config = dict(
    n_layer=16,
    d_model=320,
    n_head=10,
    n_kv_head=2,
    head_dim=32,
    d_mlp=832,
    vocab_size=2048,
    activation='swiglu',
    norm='rmsnorm',
    norm_place='pre',
    norm_eps=1e-05,
    positions='rope',
    rope_base=10000.0,
    rope_fraction=1.0,
    qk_norm=False,
    attn_scale=0.177,
    bias='qkv',
    tie_embeddings=False,
    parallel_block=False,
    init='normal',
    init_std_qkv=0.0246,
    init_std_o=0.0,
    init_std_up=0.0246,
    init_std_down=0.0,
    init_mimetic=0.5,
    optimizer='adam_variant',
    lr=0.000734,
    beta1=0.95,
    beta2=0.99,
    weight_decay=0.14,
    lr_head=0.0175,
    grad_clip=0.5,
    warmup_steps=391,
    schedule='wsd',
    decay_fraction=0.57,
    decay_shape='linear',
    final_lr_fraction=0.05,
    batch_tokens=32768,
    seq_len=1024,
    doc_mask=True,
    train_tokens=367700000,
    steps=11222,
    dataset='wikipedia_en',
)
MLP neurons of a small language model. Each row is named by its layer, matrix (down: output weights) and neuron, and shows model dimensions 0-159. Each number is 128 + 24 x the weight over its row's rms, rounded and kept within 0 to 255. Numbers have three digits each. A neuron's up and down rows have the sign that makes its largest values positive.
A block is one neuron, or neurons of one layer that tend to fire together. After each block is what it responds to, as a language model described it from the Wikipedia text at the highest values.

L10.down371:158138127159101112150129168119102148134121097102127130098145104133101100122169106120154131126174131098139135158131145135121091090085142130115111175109103135120118128119099166149130120178110126120121106109147155115101151104116129133117120159106122168096180150164093156115128116127164127145097100104116133175124116112165115122085154128102124127106139116071069134107182127120105068125084099154104105107148129146158182126157133111109136119110076136080111075135100192124129113134122176
L10.down477:131138141142104139132144148142092127126104093112132087111147130112082144122136129144131116172118128149101104119146124134125140132118186172131122139120170121143154088154112140119114131155138135115097146111138159155080124149094141102145134136124140158127080116090122131088124105129130101176104128089191108122136126120101143112156208087152149149172127139172141095138138149137149138137117106119149122150141149134155142120076112119116167181138108155116111056114128122149114135103133114
Responds to: Mid-word pieces, list separators

L13.down64:116114118131141098104073114159121133113100095162135133124120134143131125089116142149133116124135130152136156151102115163125138101128172137165117135108143149114173164124147114152119113110174139129091137103155184160126151128175162145110101117072112148137113163115145108140130153113117116092144082131103126189133121100139149147121138153138093123136166128133164139111139127083134098064160150118107101104131145154147121098134115089138133113146142109120141110093167120144129167155118149
L13.down413:159148136128166144113095137138144129113139098158139074098110164126109114146119129164123092123110116104105131141121132166149132177138153119106146102120118164148085127137155137124146142113131120167132103116135184140167158139121144114144138108145096098110109100106115162138162154129082139126133124088104153112130115152120117067125140141113133115129108145134122201109119149155124120076157155135166090123117149139113124119164148128166136087158132134137129145141131127163119127143138157
L13.down451:166145148106128142156079165095149140091173105115126142155101151124130153137135106124144135118140120141125041110137115115119133099136118129102132150138136159135102131118098110140124167094148149171104165159114113148157111103113135112129118124100113148109107141086099105106134120151122100095144128104099155136120109139120100111154117179120087100131081139129116118096160193134135107148138130143117126121097157138129105175121112109096135095148141122097092145127126091111139138106110126
L13.down467:093095141147144179164131115100135156170130140112067119125103080123119115132154193148142120106139114091107127155169133165123113122107115131122165127112143129113118119157092095162114138137156120144137098094125166162033164108163107138092142136142082137075107113142109122142118115127133105114133118108123112142119151163097136133151155127107102133150138122110117133126092087109129123140149107147152168131146106116151128088165109136184128159104159144128115160169158071138129145140099126
L13.down487:099137128146133158138107146085155124095141124162155107145109096123093125130130135106090126109188106152082136138141118158151131164153141159081145102121151152120127123104154107155108161122149142107122169141151186127105135102130135125131154100160097105136147131118120091132174096126144101106156131145142117135106087126117136126134146117110099094125111135171111135137133158136102157160139141117115132095123094137147138114138127165095150143091143117125145136098147101119091099152165107
L13.down532:094130117135117133147148104098150144119110142185104059083138171146159125147133128160162163098190112106134087099154128090132126094139130146144180142117167103105131160061085081123131168138130105109083129136149098150140098117134149144114171158165111146104088127092111119121076159124130137112149112144103157145155167171125145151125139115175160151130130105064097155140110113173172132142115124134165139166108158111121143100168093127124120131121137114135075136117136118080160142097070134
L13.down665:126106110135141140132079133132127106103128148089109125115155094150127123113148126129130103114146150136128102120146083132141121094144122114187121122132131124120118146138113147159126124152123116123103174172132105173120156119168189090179094156146120143120098132099095134114126116122121104097114094145136118121151145119145144151102117119153122111132108096091169123066100065075066143119077105109140102112161150139125108091120122125126151169108117114138138136158090118163138161117128115
L13.down771:128111160150103124125132093090144145146129168120140106139140086126081083136136133158118105125139164159103141104140172087126160111157106150117154074122134068098124121112150101159115108172175127146129127087131113112074140106190111141126156142167128133107100085095082094129089138117145156118113153123143125144124164156117205135143176119132144118112155120115128120131110128115130149121112115132158134135130123110140155096161065146130128081128177107118101147154153109133097114118148112
Responds to: Split word-initial fragments

L7.down10:129123152132155146104109100135145121127146138104067093140109102162112120153144120151166137154132125159131101101124155135112129153128134168188115143164096124164125133140123124098128113136121114152118132122165160132120096135133154118105132110099095142152115175090094148103157136116112071113117117131178202148113109097114115128060109190121133107106139125101127136125139129139130140100070155135117139103098099134130100170119122110133123132131110112106107111110141110143100131107104196
L7.down363:128112108100153106125094144143117150155125133130138108109126148129142133116110116155142107145098140156144130111129139096125099112147128124132144126104092103132070107106202139131092110134137140116103077160124148112114119149113144154089085093145117105158101110123088103116198124103150091122098131123132126083152095120106137103122069137145110127143148111129123100093124102127146139131141131144126107121165151152089120133173113124108121100108121144114111107118124172102091139117153105
L7.down471:167139121115153118133161119075151084136139133128093084136112094126151145145137119135098103157146156162167114125124147128170114129092074122112147142107124154108145085074152157124141097148156120099128136099127150117165108154130099156125093097133160131127122122130109135072158155127144107163113159143103110102129150099132114158104115152109131119121126163134127121114108166110137134080072135120128111099119123134107128111142100167056130132122121147112101109142113144090155104117131131
L7.down540:148104130151129125085121175140110114142111126079084146118167146139091093145143147146151109093078139126112113162158147134081167132129142134191140100133153116123074132122134099127142123128092135151112141103197170120111114097117128119173132120131069096145128104100102109172105129142132138153122106102143110134140119127162171176090095164151081138108138117076111124097125084138117124132134096141110155158143114144120125135116139139134111171153095155156145107112110140116085092139165139
Responds to: Word-initial prefix fragments

L10.down78:181089115141088143160119141144117128134159103133101101160120088147160122140134126153108147117098119138082083128114111095127116154136113141140095156131068147115167120104109128094124107152143124080113168135136127110085146131144123139114118148161099095157117129137159138123143163134172127144135132151109156145124148154127091140085128175126137131094142139135165097120119087131144134101099173172104132103116112166096108119139103140142154107142177131132117125135152130127126097113095122
L10.down719:125077118111118125179156140121154166129206121130083103133108094131161126167151141116123154171107131144099163140115126173135141117142124148112130124119145135096122056098102137125135132130110116113117094114121110128032129151154128131123129107118107122150119104130153137110155129143150133127134134108107085142126186142155145138128151152109142146090154111116141105104114073083151113094112148086150097132123148123129154100155099100114083116154117112109118112084137170127148096110132089
Responds to: Place-name onsets

L7.down146:130130151125139103104136110094159143125164133149145103135133119089111129150152114110160134132133089093144134104140144123102109108120115092115124119057112132063134124135149161142125143161165095123100096143126090158103117141186128139147144160131126129150119140136126169122095137112179145143174137168110141138158128093078129166143138152180093180172084105120135129144136101128121117118097154080147109125148139138148125117153124146138124140149126119083088157154139145115126133081093127
L7.down384:130122132116152119126117104128141127094119140103130184111172096110093156137122081096131149150128155105160106143157130085106124163140120109167152149154092136142122140102136098105083143105167152076103171139096097096149122171120116136131164113151094140124126132115171123125089104064123120182126090108130122142115114129126153120109139141113186117114128162115122133083090107141120149141120114086173147145121141113147154142156121110100115110125136090127125144117125104111151148123124153
L7.down654:058155097133125129156079119127120145090168114123135153108146066128095142085089156105109121127135157142134162128103109118148102112099136141096121137131115142096156094148076153125084123116173165136148128132181130128122156101155106143134099171108121097108145151084143096126137122096162121127113087152129116138124115126141131145107119140151150118090120091125130148145096119136171124143104170088161113096149147132126133111160113140089119142140122147137156136120113106141134118130126120
L7.down689:104122108118093134097099118127119116107149098116136130150117166102087143132102144125150084134139154116113160129153115073145153147128149080096136138096138136148139177139121111182110125082115141139118117165131089144130129102138200087104152138146116111132161209118166117094147129128100144127105145175180153126121103123121120141133135108104143144157163144136082102118139115099122149112123089147169103129095181141132112108144120155137141133189157139122112157114106131100087117131088155
Responds to: Seasons, time spans, word fragments

L13.down31:149108157118078207115165171155138139133184158155134189137090092114116151132150125095091134106090123142141123153136121121124075145127128100159104143133120184093118119167135137132127144131147111101149107111164111149094131141120063103165100122112123148162104089132156171164112119155119149179086144120112119131106109125173105096107111114124160126132115078151109103126147127155130106131151167120132102132130115158122081160148114099122151148160132142118127120153108120085115128105128153
L13.down82:149141093188150115149169128165123120138167146096153117160151221121105174168154115136158110139087089114192118105098102103126111131104141072142141113149116101113146133164135157120151149123125104146125156108151097115129113166100154124150129135137140138087119109119114129124163180114125112114128141123127170173122166109117115120114099144105166125115118117126124124141129134094117106197133110107180101095120134098139151117125113126140155153133109153114141126142155160159142115145118136
L13.down314:133143125101141162135153152148106145143141148125125109117153137084128100103125160128113148143103120151130153123129112099122144152156151124096174100090133093098143123129115178161154123145081118174172144125082144140118103181097082107130126126088138185114096115149116111132096161087112117086162142101144160170123131093106105119135176149176155127137121103097110128109116103125151120113164149172149109173119133156129133113152115106132170137144163117116099132104163161142116120114139101
L13.down330:102175118116140124106118121129090122126078114128133131125118081127132183129152074070143163143152130134149102084120129116144113133161127104124133121119128148090109098110135071148104163139122119131129127124128077137042140124129141163137116104090165114097164113156109079151146118142132123067166119141138100124108149116114142090172155099091100118152123166132123100161116077176141104141142123133140136158099127115108136160104133118135101165147160097111113130126121110122151157126164079
L13.down432:108133149098127107151102131169130105109115127183170110114108127128142120113150121108111086151144084092122160154158132144130112174167127111125090131119114140133137124098167114098157110107090124147136105145150122126020128132137140076153150147102144159152114128137134103135081145129125101091126092130127136114098126144093144091114116149113122148104113132091128134099131139124120099113146114169122124139141168129170142132128136117119147087137166115109104128121120091113136148102145094
L13.down659:106144107143131108110151148136150149165158137097115154167151156116100125105095154139086116125157117119105101089120118149138122173157169154121095140155145163119117167138093121167146091094121126133108114142125101117124122162133148140123150113108141121116141097105101135114141102139121076141123117113113121117117156151157152132158104137104102117124135078142122093147120136166133111098086124113110109124103096144121100101129136143168150108154129150149147129150141133118161149148132152
L13.down755:150152160140130126092146133130125157120085110157132120109108126152177137107106097139146164080126144142162204175130127122128124102107088119155134121149152110123105094092172175175105108087134120112100139119129108193131135138147100104119111124128123113156129158115111098139108114139133117130126076137084104116129130134145098130108140111101112119111106126148106159125122123139121146125113129127126132099147152122158144105105122186126151118137112123135149149090140105136178139153127122
L13.down777:092105134136136133106169158127120117142122148119117160124105102075140112139097105118088135133122117135137149095134135120100128160132128120120143149106163117123125102162130111160132162107147132101126083169127131087116098163143170124152118110146153094140166129141120119184126162076175108101108084151141132131153102143130121109125158136116107125133125090149162107132165115139110116105109176080125117125115154102114111109089165083115135159092135170109128158106118129132137113156103134
Responds to: Place-name opening pieces

L13.down153:132105165103116105154102174118129126104131083078167080112118137122114111170145156090153102155131144106123117141090179105162165154148165156086160163145134089105135130105133114187118108097120102154141160149185133120151112141143146123089103152169131099150146116125117113143106119120126106130128134133136154116115121162160106126173123135153185120143113144163115137125111166153116129137153111119105112151139124120120103115102124212104073142099157077152158136096185114160129105147143080
L13.down159:197115130127057167113125123141153130147114148154145098138149126119120146106135102140121136071123106124111181112162165161116147082085117126151117128106114129143143163129098117129150103113108152126150135126155156120096127133155124109120134194166118148183154092151125122130135176123149120122119137113118127109114124140141111153131158088155133113133102157126119111134148125174081157061149116120098113157132109109086154079165150134130130147100130111125109091116156148094138173117143110
L13.down270:097125161147151166151122147118109130143137156092098183146166086105122129157122122135146079148146133113137154109150153147139120093170126139132143137085121111145120193093172124113095131122104129189166097157152118109066109097097134126109122147114137139169132117126134119107110141152123132084145141115132095117122151111107109099112120164097101147126140149093092154110154129109169107126131125128123140177114162104127145139135179144115169151119153082175107186129149129115096115167108129
L13.down306:125153135071122070113166115109143098115106151102132132132128195116091115070147102111103129123144084104101142099118152112131113138121135100108153133102101141089123146128128104112150093158089158129140103155109086163142098159122131140128172143138110167112151133187134142110115118140095112134145136090102101120137102140139094141179119105148159143119115094198136097116107133088131130162120172121100123138135110141134164091133119123119090137164121102114091116127119149167105137070125141
L13.down401:139152075105127130111108149136088164149143110113165093088150183108093131123135121147125085114095118091087144112159112107091120134098124081153147157097092139098098122116121082111125123120118127161150114139162094126140132117148142059096131122144131134100123103118122138159149128152109102142142115116123121165119091168137157128092132122114137113122114122123159163115138108146113125142159113122107128128090119134163191103160172152151165095139131109151132141118109114182144092115124127
L13.down460:105092126140138175135116106119142132123131140093154138136099166159180153151118146121163098139104147117133117114154134111152082097121140113135123126110110137116105134165161161132101105142120135132158122129140102094110127148103150172055141149115089193107167112127116148128090165109108122108117138141088158092137152111156142127172118115129133159168154117134096142118173133111120128134140136093161148113134132174146128105114111122147108125108110118129139121161123141158100086142133102
L13.down612:098115094176154146116124112083116155122145109076139130152108163091107095165139140118099113118103121111112109120120148142096116154172132102161155127121143131105148137140114123104103121109072110125144098087132110127091117158127130103104131145090135117113103135114110144127129174132164075078122166100111099128161147119141142140124118113139116121114141143124129150093133076120135132125171154143115118159116094109137138133149137154089106120121115097172127130115142136131125067106150154
L13.down811:071151124122140119152096166155154150136145070129110085152144118122133122143106112155155115111140144133093153107135108096107122120143138094106129114160131104123099093126146104067147122144133088104098165107124134098152107160140146108117102157156166142153092150117106118113163054125129174172098114089112151133140130112119124160094126148093095147134124128128119136104145129196127089140108136139094150104163171091137115118115102150127128143147122156136143092116094114154149089102178134
Responds to: Word-initial "en" prefix